MLP neurons of a small language model. Each row is named by its layer, matrix (gate and up: input weights) and neuron, and shows model dimensions 0-127. Each number is 128 + 24 x the weight over its row's rms, rounded and kept within 0 to 255. Numbers have three digits each. A neuron's up and down rows have the sign that makes its largest values positive.
A block is one neuron, or neurons of one layer that tend to fire together. After each block is what it responds to, as a language model described it from the Wikipedia text at the highest values.

L4.gate291:137114132148079103146073089095145135121154129135114113134079107137120122167128112112114159142106181129105168105126120158114118143156104117139109145163138122112063125145136132113095165143108119133110144135135120125098141096099129118110121121127109164088178140148094082121137134067141108109124109199133120152090108148098100141111122091148111106128142162115141139127148115138075113144141
L4.up291:146129129113156144071114090106135091121135142141121114100132156155157132127122136124149151098134121126186145143149068130167105143140129150121098146099130117106131204177113129116123120141097147082105108110104144145094118145079142122123118120101126131139113129081134162163152158142114119137151147103165086186180126176137140172115134140133131094133130173093146142142137140154118115099094
L4.gate472:130138115144169150123111117061124124169146115113178135106127144153099120117095101115165132085089136089099129156155107149149131106144142162114146115116129132133091153154117155113150178134085171104156100081154126144159152175114118111161149149107111167107121121144124109139130119075148138114171113120124129133126105145099142110101123167158130134113124147129108126143155143159108136132109
L4.up472:187089118096107138131116116147160106108114149145163140160117155122123132183162139109135153103128145148158127110064100112145098112118173123136143136109119071136102125096131114153125112097135169152145143090146157119152140112120115140110147124103080144120146167107187115126167135119115115085126103138094108143132123128090121115125126113184147104110126121149136123137086156137097123086158
L4.gate485:126095114090156162130078079115104157123150123155112140117153122146109093093120112119148109127121156110142085112120073140138176123123146123115120141086101109131136107138119156091168137131112152128146137113078113152174088135119143137106094117120128156157154138156136093096159148091110124076133126143145116178095137136141166106133102121089110086129089126160101162170098165102158120119092
L4.up485:139063160167134168089089069113110102119149147137145107105135097146106127113129130089138117160155177103146151108155120148118138129146168102114125120144124156108117125141125160110154136136139133150117138100095139117145096100128120155110064138120142124113170123163141079125125160100137103134120110118138135160125128160126132100103102120082108154052106123141120119129113160134072144120091
L4.gate531:165149095142137181109105094151130121114130118124081098128117106113138160106091147074085112176100136149124159089101103150114122110162152127142136130149076143072099111132109126077117135143080103121151107123124145170111148103193141123118101126109124155080125145125145144140127100089087126108145105130118144152115143112112107124120126160140168145157121122139156117127124148077135114121102
L4.up531:181133115134154138056126104113128101083141145136116121141135153145113112100081141135150156160088126125101125116129130143137170141138118135138125147122128080159105159144146106096090121143118118157101121131098121111127124096135134137089141104073114143114078126124114103106126106135138098130113081092133121104106139099107143153092106135138179120080112146146115181123147182122124123180145
Fires on "and"/"or" (occasionally a comma or "&") joining two paired adjectives or nouns, e.g. "political and religious", "biological or chemical", "author and psychoanalyst".

L4.gate218:105140144134109140117140061141127121165110121195115148106088155130123063128148158104103115102104120110073129190114121088103175132125173122130111146153127137151136141137139107089089117109116122151119131098123118131122120122139125132133133156132166151117151157115145150126165158116135137126102155107101122081147134144120119135154112136152140137095144146172087169096166121089122151105155
L4.up218:106137127106116137181109141122150122125088097172084146117098100132108119116114145138131129141087136158102128151148119181137156099136154081129101197142186127130189141127117131110175127162145119144114135121098140131123097125097115094143130093096111117087146159136141114154163130154148117142114138150122148112122120133164137102117182121159134150142123174134091156136128137070138135133136
L4.gate482:137125181132128155104126128098167093141124117105153117099078125165121091114136120105051192124116136138128118128112117110090092121113126116075106132103147140132127145108150123112094141158139125181115129139120147144114148086128140107123147110109144124122170153132133143107167144104109108089169115174101166099135135153138112130136155127088140156073150162144100114125101136153117146163103
L4.up482:123138136111074127142119139114099109137166129129178119147092106138134127086118105125051105133122134148130149116144108121104131124124105132107139131106161094129114124086129127172153173150136130113103131176084096151117156156091119162142159113116103132107161122106085110158168154093116116101154108163140145153146126124133145089115144108142168137141156160144127155147151159127069149128187
L4.gate599:105116128145119175135099124137092123096120130111083135132097114137108126154142125135132140150147089187107139113111148113140149138146134143116111094159162149142123132121165117159133121174130124130080119152157117157101141099132120130127144156157119142126119139191162122126110113129158119153127160153137157157112120141145121078134136119106142131143109141098135088102123108134116093109133
L4.up599:126136133119143175137123156105092138166159147122118111101106140131076093072136124111158131108132139137138119149143099098098155136117140164105096114156085146141118126164191106124126114136174137130114097155167145133154129112160123090096126139137152139106120121134112156119167107145122126078152116133093167142172115166142120111132114182117088108149130117107145110128119137120106103100117
L4.gate638:131134100127146146138102098124116143106120145120156135147129133133111109129125152106097101114129133172114120141120105170135098111094080159126075109101148157112127121079096155143171099140140106129081121139078084135067146090141169110151124124135158123094127109077139130131136102132109113128124147154101145082155129136152123102119140058132102136124132137129152123122116136130144092137179
L4.up638:148172142179130089128114126130114141100147098140124142132107151119122119111185112119142144118112144120131122141169134084136101113153137185131140120116139077165116131132140134120121137144150119119157118088146096123119130114121063135153168122087072133107106150088110160134114140171110135129104089116156125149156133131112113109182169146152158152144126163127096155133170084131113169168097
Final word-piece completing a multi-token common noun, often plural or derived, like numb-ers, iss-ues, compet-itions, employ-ment, before of, commas or periods.

L7.gate19:109132125097162151136140078123072128123108136182139126158154156133113143105101114148147124125094177115130134113169155151121103095109136109169202116135133145122096105151118161101114120115104112108165142095156130164130133111144108144143118158123145138110146190127151132184134132102090130160111112104123130145139162102109164149104128117077130144121120161132078123113121126157132120114119
L7.up19:106151168158143139118088129120112118130127110122098160161091110141124110149117076121144136105102149082106110116125148162076139139099130128105152088124124132119141154135094143125141102163115159129152075158101098087112119148124106151127109116078097093110131107157084087120111153161118127145138091161151095119115126166175145136089108118115133100152123117141151172147118145114138089122118
L7.gate107:122161134160122140136167074083117109142168095174116129157112130127127161162169170095125116140129101167160134121122150148126084106153145121159169128135123129124122134158116097102128135113133121097130094131128170132121093093170115136122141134186139127171141148117138081161085134132151134089135123120085135116138148113150185133183120102144134107124116153123101112143140124149083105153105
L7.up107:146114154100134098131128089099130118132109114171127141144102150174102115155139137128119086147140143130162130172170159159135074092167140111129133116123134102154102116166095132115157160115153140103099088151147134102096118104167137155125111114132127115115149131058109082144094125155130146157089143103130140152137123172119138133173120147098130097102127144126174123123138129128112119142110
L7.gate151:099122162156144110144138105123163137123130138160133142093102133113136147107126135056156145126087175141131158130148070148122150138124109154134133152104155110122133118174100128072140160155127145132114139086148106173147105151122149111116158119159077118131103119179130137131110135169107134135120152148112127121125087090119104127162141083121093109140148135144147113101091120139163109095096
L7.up151:142083175142138167114130134136167114119129146128135149124101148130123158119100088110176112126118104116095127141156142158116118108132100126150148137117094142131119117159096173126127127137102152132164150098154069086156126126143133119105147134126105142155085144166156124152180136146129096119097095151139166157118146120190129157167133115107110114111120139096155143063100135133128138142138
L7.gate208:145098142108166139120147096132161159095122143138127125154106090114091181133140102086114134141119115069090139110113117143139117104186148091137149134100169150158095148134162132122112161105121105094114150100122134134138111107122138126140090097149089136189119086133140126152168175083122163118144131118124146113129124131087128114138136120124070124106137125107131138123122168149093103159116
L7.up208:154104142099131141111127096133113090117135109146147153148099079126138168127104121076140129102087087134119150116090118138150131110115108121149141171096125128100120145129147151121090188100144111107106076119132123133139127122136133131075141116137150117154141096153112126108143158104079082085169109178135167104111131128129166107154122178131112132122162166134194094106120136177126102126115
L7.gate273:127149112114108092119116079127091132118089145145135103142114105141093126158139106114146140110142113167089139107099144138121132084130133105115178096050111104149154127115146104101102144180146142106162164101111135122147115104117166135166173091162131124132152123134106101163160124158150135101113105115125123117138168165148113105129118157117093106119111151183159108119110161110134141126143
L7.up273:137122155142101136097073121145149098164141123142118119192193141140097134143122120137160122109123113134174145116107161163103116106133132105163216145087130146130159116124153151100141111203152132146156109085132125124128110112150139096124096110101178131142130087162100133161171152100156120121134114112108146121084155139135134153120135113126088120126102121131142119133086146133162119142118
L7.gate344:092157104138139108152155114122095100116141118100104122116097146103144170137115112122117158091089122120176144133146094151156109072100137146107120166114145120137135092121128106160115079081128165135141151111114144149098140123155091140104099124125098130145139136143118109148100146136123116107134102136119139148110120198172123155145125136101110149132163148118162135122136128154128137101126
L7.up344:133134153164120106179105104122092134146147139168113112131131130190121186130088114088136100115135141159170130125119112153088134139118123113164158142123169138119170170129129148139157082086113155164146101140128132147086116095154114128123131113131136129089100118136127136134136106119108145122145136152103131141173114137134126096146152159103126106176130161151162153110139114130161143137120
L7.gate378:176131116148154108160127155153100133129085108193183123132139105147090175129093147117107120138112147127138077130138152134134159101133131141105141071100142101155108124113144167138148154141097093109119135092140151110115115116140130114101158149144135151174116098119151131149157163082128116133125131166140117154133128110163120183149113189122143131118144094121143126143107152143133143126103
L7.up378:135098161176107122179102158104072114125160146139138087185103146138077140123070115138131145164167131083142143125124170110139096142125143110136134117115120109161160149151148121153136149150105105148119127143115137113122144100137153111141139108112134153141127124160129134163151109106202175156170077156140158153154092111121119108155123136137135099133156103127088099137142144110096125093095
L7.gate511:158131159101151129127123114109157127161146083097125133138077127148131115130105121121136135087102088116143107122152157111134145114132126131150122163090110149110184148163127140123121152133114108144117106158145122080120135137124147091073125101131193136100122112109088139126167143148127111135122132123138134172144161120115108181135089158110145117140106146137116177189107143157093068116101
L7.up511:173083171138127142152149129132173133117152160172157166175156127127090105134118117127125185128118145121122161108137104124159118129117139136153150114137150118114150102083117135123145157131142119136107117105120133125148201119158120125118110127160150089123141112149147108101132107167130089109118125137149133109102186075125120134131124108149126123098164119126134151135067118092128126120156
Commas (sometimes and/or) right after a noun or verb that ends a list item or clause, e.g. "image, sound," "coal," "Ryan,"; also colons and equals in field lists.

L4.gate149:113111141168116105126112168149101077109146132135113097145118143132147136085183149140103153081161121142121105159135190159110090140158176098159141132117093103126128137126111116112137155085170121119098151160103111113113169077114106105123091118100133127136095132129162068111128108123139161130138113128140090085157123130111173166099121124103124159138160121118151141122140084129136149160107
L4.up149:124149104154116131132164118121151072112127101160173055125130108122122174126157152129113123123105120105140146140160146131158093087142145143130144105106172111147123089132091073183116132112109124129106117166074102120134169120102124139127127113138112144116151155106128110119162177126144146131119135148093120123107142126131158172154087187090150161140159099126129115121131106121124125118093
L4.gate430:137151088114106155161143110140171131168187146072140132130137144138161139162110148103109148169148136145097180156153166148143145100141169136128124148101129107123115107166130112089090085152130097106136142155077128122121125133094127145097107131117151119121156131145124119110159139133150118154077117105106103130159154109114159108133119151121143127116136114129144128104131152103116109099099
L4.up430:130133069132116123145166109120144115133113106119102083088109130123160108159153151110103120105109105132117171110133158113139164090127168122117110117146121115144116117144148096099119108108112123113143114173125132142126064119134138114144132065144133140128112149136169089139179134121104112111131132116104112120144127131113162143047133098129135153053144147161178137136169144153141176107122
L4.gate498:129073111168143129130136118158129097104137112104134101127183144125134092119099132111095144105135126106127099140152150089116154147145102140148118133153065129110132083158146157103147124120104117129133151136122093118129135128101165177094129152151146139113118147117153111146149109145139154145144090146126136096142214129147141125112088111112113133108152101143156129139102098115161132137111
L4.up498:112109091150179094155104154140137089113129139107148158120107142111156126118088100113105131137124173078094088151126148156143135200130159138109166099102108164170138091083108132092141139119130122092106125132124122150134122107141161137110118148124109155131108125098133133156093106142168161114101122125096150152154146149123165118101102102106092171109143106131158118137117084105151177145140
L4.gate545:167125153099115142122132143102127137134123114161133154136145172134106123121164145155148122151063092106086149154173188145121146142119147110148112144102123118142136137108134075113100160136129141133174132159114124146131136186131140128127094104122137139097123129118106121113144152133105123140148146174137137180053145128126123148167129124084103101107156144093115136101120120092112113187146
L4.up545:141113076164108103167128173143122130126126155156128107097149186108149081162125119102186123143119100140086144147122137122126130107204186097134143140130168092121136139180141138135129131146108101147091136114139165121129119142101150121137128084074158140162106139146125094118143167133105114155137107141139115113103148099174169125146108126105117116133122104085136129117129086134133153135121
The second piece of a word split after an apostrophe or short prefix: possessive 's, contractions like 'm/'re, and paragraph-initial H+er or Th+is.

L6.gate174:160129122139153150094131120118120126129096107137157123127090124127126098132168158135087188117136099116112125158120163101107098126128070123106115115136092128149131158137118137140140158108113138184121124129078107096119156109130133144156129104108109119121179141131096092140147138148161128147136133089171135091137129110165103182095138119122113092093130102146088118140124157143051089143083
L6.up174:144156128102163146133122110106092155122106134129154129116134148185129145141144130148161180138144124127114120132098139087128144098126098130084160137129145101152116140137147162107146138145104114177133115067139099138098175094133135104136171127119147088157149125121137069110106103166136099126135121078157160097122116116162136152118144091107155113124150096128132134128152180115090088135104
L6.gate621:154123108116124118129150112099120127161158155156139123140106150129153172090187150088133168160106147173124096162112144099118100119124097153103102166117149101162141113139151164078134133119143104131148131103108107114117132083152155093164107117144140126141141131106114097136149146131167105135116117149118179076131146116178132125135147108096152135080145134141177158135090173109092097107118
L6.up621:149122101112128113180118117118108145126096140146134110139112095149115137093153136120098141103193151144128096142135170078154108085071087159145128093132130108144120173109167162096172129110141147143130143143130106129099101123137116124128153170114134109149182128073091117141141139131121076128127139127150174100181145112116157111100141120105123132125189125135146154159089134099147129139120
Final word pieces that complete a multi-token noun, mostly plural endings (court-s, festiv-als, countri-es) and country-name endings (Afric-a, Moroc-co).

L6.gate278:160098107123146154142128147184145111128085125168133159122122114111148146115134098117091159139110129146146136190153109131115130134156167100132149163129097135109122132162151137128159153086084140113125067159137108098127134143114101100118105064138106100104120124136150083093124141124151128173142119140144112113128150114127126133156126157140129118154073129138127142159073154124096166147085
L6.up278:062122140149141156143108110114118142103120134095144116110139105102082150133097120128136107095125121124118079087136166104135136094165084131101106113114148103091135108139135113095135134131133113112107120159142139151123151086174087117113136159112139121097150128120121117083096104135082135150127174117132116178130135165145160122115130112107108140151192105116192126127135094113125084105172
L6.gate461:136183157146126116104089104108128109153121112124154053155121173127083076133157133148141153129088126153108155106101151128172121119115149146158102141150139138116119128148142153137152167127127121111135099106105136169120096138132151133133131077127107153103115130147130139082132129143131175154107108157102135122099161151109140182159123130092101157172144140159104131102135132081147118155109
L6.up461:119123127123175182107116123141128113082121119139145118104134177146194117133079128097113131140098132134057112104117115088141157113130125136135146149093130127128120162165105109097140121118103135112062101128142142158140118130124126139158086130105111135122136123106172113142129147123099148126114110136138150145096124097156116142163124109067134124115157145133136129135125111162131088127120
Apostrophes in possessives and contractions right after a noun or name (Bachelor's, song's, don't), plus determiners like the, its, their before nouns.

L7.gate221:126153104100138124069098109093092090128168132093104125168132088083129156122128139125091121103117137157152158110083150152146124149171105130165144155097153107165157103136099168121153147114116132118157121072140110117136110143096139152105167097125099105135145130152159127147104147119121137112120117119158089145116107122129127112100140156081139140139134098098081115116087111130097102155136
L7.up221:168138133157154169126115101148161130132114192124093129127154138160130139095106133130096170147144141143070087129159079089145114116118152130140076135097159091140129128117120146142133181111107123124135103116102137150129162107137101096124135136106161108109116092140172173144115124168109107118126143125151128128129116128106139153154101102114153123116167127134065118155123132121126109121159
L7.gate235:100118109148116104123085125159148153136131121121129076157110113120135161138106148115115109160144124107164106122132160130121126127126120108132142158138155135108152095112115123129142131116126132139131131122174120153164151144166122132123138111117112127156094083095141126123100114088114126101129094186156152099117148121119157079137094112116110128092167178131079076153118154135195130159134
L7.up235:159122153129149137124113131153098133058151141113097124152121131100123122117097114159112135146134125132090150130128148135126135103159142145134134105133143134151156100124111120092144095113163081109124106139157122147131127124145153087139129136104127104132130173144128154141115108089110102105104092121057127122119123098098138149133147147049128161130131103095154120108167146120065111137129
L7.gate503:137090140095154129147093135128144127128166121120142130136124153122116083093134157148144115146115116102095120141151107124122093132150153122147172116114126085112172104117112136065143114142151102097114143127115110145102124129128119120121112125113124078124171168151124161162078127141117141084113150131150132145111153143103112138128086119087137140131112115097167127187127136184134101137149
L7.up503:182135159121135108121109128152161101094124159141116135106124137146121142141135097081131105139120089142087151120109151145157093115169173157103173145139152119111140137149163115090140137170101148155152128136145127140129159116152120129104149122130087099141161093165119133114149156111144104121099131167107197134083131122152184158123088096087137113097177112098118140167084103128150125149172
L7.gate506:181139113163096095145146152138168149086119144143137111094118129118125145110128144129097114117171113153093143100124182163123128100128131146122119141107113135114082103120086135141118141127130129092130116135118150132108079128110137127093111089125073092128160145135127146150058161113107100127141152177182142156141144127123171132149135115127152116133161119115122098135096115095113115152136
L7.up506:142122149114194094153134127130111145126112094113120082167141138153091119106140105169138148194123111124121145064130152158141123111139153124116157123167143181126070187149121125123133143147131154109095099117114136157146115107111127131118109132130125150169155140136131090114114158120123130128138146110097109097128111134129152168142143149090124173094129109102130136134148184122128121138094
L7.gate521:133080137145141129141109074137112157113172139140117119155132115097124151114136127086131140148121131145117147137145110107127142165128139156154155126116141132149093153149140106095172112131115176113132133154160082137126127141096141133078135167140112151122140180158152153185101122139136143094110161135105148114113126144148148196096113141104095110085158125184149060143112106139137163126105
L7.up521:127091132067119112098161086152126109112130127119117109135111097127101084127091109105133155132123127137139139091121092113136190130112156125125177124123095188127120105091167160132160145095106153121101094101128127134095148094077157114132141122126095093132127170125134114125122114150148103114145112145087143106132076123097097185081136092134129101136126112134121102139106141119128144162119
L7.gate524:119126144144144162185134134110112142173174160130094110066125105144099142116132131136142119143108136140127132104100189169114105129106154157106138122148133124104110156148129093123099133126152132138111093124101107141111114121121079136097142148064137091128093162185132098117132110133121124152153124083132155172104144139142093170095102134134159095144179132108125128131150131161130138148110
L7.up524:123127108113152104113104137149167118090096125143092146153160132098129149098093113125137126150136147119142111129122114108133110097160128111138106126128095115143158169152137142144172145155144125136137148097132122155132152113106118102120112143155074116103191111169117114098116183130101139121089121155143151092166107137157142128089163159125101107140139150146118099114124117111159115158139
L7.gate565:164149108125149109123127105122099137139121158109136113113100156116147128135165137146136131105109157140112122209127107170104138137126112117119118177113136138075166147108165123124134170127152156147140113070137110113090147119171126103096128125145101133100171104109096100155111139141116104138152082125109123139123102175130143176143149135072112138141126144128089148158156144155127058139114
L7.up565:164157099140116154123155115124146148095105134160119090117122154161107130081156127137148124111129132124128156162137087174119122132092115141134113117109130130117134115112147140132098093103121160164124137047131137156128114146124095129142135089133139152123130110109123095125075184152134125140117127112163100142124107098138137153127137119149141082169118159110123148114175123136130093171087
L7.gate589:081097135139162126129124109139120092134133161160123144120117131138103174111077142169128163139132135135171118157157170107142145123105169108151148120109111100135078088143097137108159144163115107130154131151143111109132141109132103159126130155178117124141122128193081132107126116152138166171115149185073084133137127132080139130117105132125175168123151125154129088119129143119122097134095
L7.up589:125155145139134138096092146129095102129147117132114126119133132100124122129155147124056112114129164146144117171106122070109135134143136108119128138135111123084069124138137140132124144101143134150104168103087108108146167108104119156061080134108124085126112113136159134158099155098071103133100130156154130127151130137145114196074148152107169123153129150153139120137141104129134142109142
Determiners and possessives that open a noun phrase mid-sentence, e.g. the after of/in, its, possessive 's, as in "one of the", "Romania's".

L7.gate176:114118114145121153095157121158139096155153121124134159139120102149100143114137099125105129181130137063144166131128132144170145137125079107083107077146133110090173073143138115140087142141104152153129157136124098078135111130112160092135146115122124147144128101153109140127140080091150150153147156131124119143089137115103162145127096138163076133144099146110104150137124095103095093133120
L7.up176:149128154099142160119128128110151091124122128152138102131161110137093126127153086134130120148130160075129140132127120129133126147111085142102138141131174109123164090181109111136108138117115115140110203186139151142124130116111138129121162103084125135118134136134114100129156100119138131086115141132118145158092161139157134161114101159137127099077109142111153119139080120135140166126131
L7.gate188:126093141106133076152137102086080145119126164183135129098120136110146120120117154122107128124077146163141126177125114131129140123136133149140123144161142112155119119125093152095167121123105143147100145177125140125113140111174144087129129102145122128123176142132137139116132176139131082143117125138113163122129119131162167161098184126140146146103143112136160141162107165130129115162173
L7.up188:135112151124112100135117097081114182110133116133141158136136127115115096150131144104108151131098135108104114099099109121144126121140137095124149141132126114164139143152128118162174113113130124147092122137118111125072079137137101073124172099175125120137136122109087119096150158118116098100131113137135126085137127130194168114084144131143174160100104110140124131156151119089111116139118
L7.gate275:144101154132134169177127123114121092097158118141125128130091115138115116085150106101088168138077149142140113140194143135135118094090172154089146110147125119157119160132116166137129165143146108152140126115103133119106133131117119111115175127080158148110142132122103108120184134110154117095146114145113156103134165131170117144113119192142109122125156149138128142116135091135070150103133
L7.up275:117132126133120136119145132133092111089115118116114100087121127131128102121165123118076150129137129167155118134171141133130108107100105135119167128158149131149102117139156146100145114153115153139130173128155132132110147114121119101145080129101139155152084134133174151133130137129125072108113172155096182074100126126139118079098165121111167142116138108144187137139117138098107095098162
L7.gate382:132109143096184166143103149120145080103150115128110093120115116166136103113100096113098143152127146132121129186165126111106135136090098112134107102129115146122129147121146119106137135102134166148135138161117114116106137123142122103152148125128124173120149138130104092126122117144120135104142130144147162082137054191074133123130121129059123143145143130145097132170142154131111108145110
L7.up382:134135152094107151123135124092136091090132158161117099123126142136128153094121071131123172134140132127122148119164153158126150135108140084079162106108182120127129138142168081158154132104121130174152145170130086139105154134113101124107111112108122111135106112111112138154150141117187141113140118188145156098155115128127134144123136137118134139126136145120090157156165153115074088127114
L7.gate434:147148117115153139092160088105107140152117124144141118159118130155123156112141115163121179164128157157103127149094107102122123160109072142141173140130145175170115119144125192116212127129155151173148108091107118163081146076149164103116165097139118099142128151117145144132141122128146135122107108152089136083127137149155141100151150087133143144093121099158104161164140118115110147148144
L7.up434:147123142115152084105172079105095201139099154128093117160092123094103131131148137114113144122114126119087112135099150077103124118137089173075138151117092128147089122112166137103120121123123105126088107134094121121141128084129119127137112103158151142093106142101156100159145118087151128130127129155174110106161116150164118146112141132131130102123121121100082116110174110136163137154146
L7.gate505:160132152088116152147112139132156131160140134136138095173110149097147164099140147118119118151133182128101098119144115142123113073136127130097166134110135122143140159144138117103138180121126100153136094136090093118113123119097077145134121169125124132103151119131137129114156136102092106108151136097155176110151126149112161089121128182115082143112151115111083137129127144148157122142127
L7.up505:132163088165130106150125114126114096123156123142135113174121155131084152116104089154111155106124127132095117106163109108126173082125147115094147153083131111170140108170089172135139148138098126108107075134128102158127103134133126119152105141140106122080127140105149093128124128139072111128161100159139150098117128114122141159187094145123122108127137138156138146110166089167113112085115
L7.gate534:105135168112159145143156140133169153165159146138111133148122140154166123131129153102113124153163138124126107154124181145127134120150138146147110182143114125122133152113161132165133136164125111120128130134082121092137190124153156138116122131124146129066145134143159112142161108117170129113113148111134145121137151112142113143086174093130106073157129098130127129103100155124116077131110
L7.up534:111164137143162119151128118072111085143155114103166082108113122132136135141126145173119148112093121129124125117133172121119114142093102093097107109113138109141111156159098080118123138167153090094130123133110134124116095153101086150102116166117111063136134103111109146091126148141083123087143114112140092116104086152115150106146146144070136147149148163128080101127133141149128118161119
L7.gate538:111116159093159120088158107107119121146126115122133154131083130147142150117142151112116134094144138140101141157130145080105098142108116185135122133151175120153090102160114194135145155127146098143133138121098102152138127108146167155156155098150139144158160138111111148137183120111136119129120114181157125130195124097155120127141097142117110120121145112129114114132120101120148127166156
L7.up538:126139115126138168119165115107134131179153143138159139141158166151106155154127119148103148128127096135133156164159163102108118099090102137132126158150209129161104142148111123138117116103126078127123165112104117195106154128121099149123102093136113125112155125137093127135151141068131166118144121149135126130144092124125167129128126148110090126153127129102108109145103139123106098182154
Word-final plural endings completing a split noun, such as -es, -s, -its, -ies, often before "of", commas or in headings (episodes, units, Charts).

L6.gate127:174128160104124116120112113125130150129141129136151136130110099129097135102115106139143120138109140081088108089148125140114110092131140144112113126113116151167124111153137116172136113140092120171133156116135124141109105086131092133131142121157145096132148065148132133115117199106106113117158151136131151110105137124102188133156134151132130077107137158130132141160114085115108082123114
L6.up127:180128090099158135138109071107203155105111167117146126151142133139101139139125126157115107156112110110114088138099122103110152144134151123100144137087144135115128123158148132176127153123156128085175147080136141122141110162152152141145111146081109106133119122123130132133111088156099141081130136105103147134148144102124109118124134126153132156100119157135102160147097145133116114092152
L6.gate170:135167115115134078140106168132143105099143139109151125090127157117086118132097138126100139133104154144124120114111132133149108082126118141112150135122137176135185138147122155095089125168136128132123217166145166148135119094133108092125125103101130140179115090156109144174095121089122187136115116126142097156162117096106146148130138138146093138106137111144180137124126132120112126136138
L6.up170:103129191133118116121100180171131140129127146123145153117103110078145136104085155126131156107138146145125114105122160138109083092122111152141121139123108135112140145136144157119112131183117130153084132116119111154117095089154141118133169111116165132203098096073147167169126119082167159169150149161126101126124109113102126153127147142102136145091115104153103179074136110089102117124131
The lone word-initial piece " e" that starts a split word such as each, every, episodes or equitable; more weakly, first digits of numbers, hyphens and commas.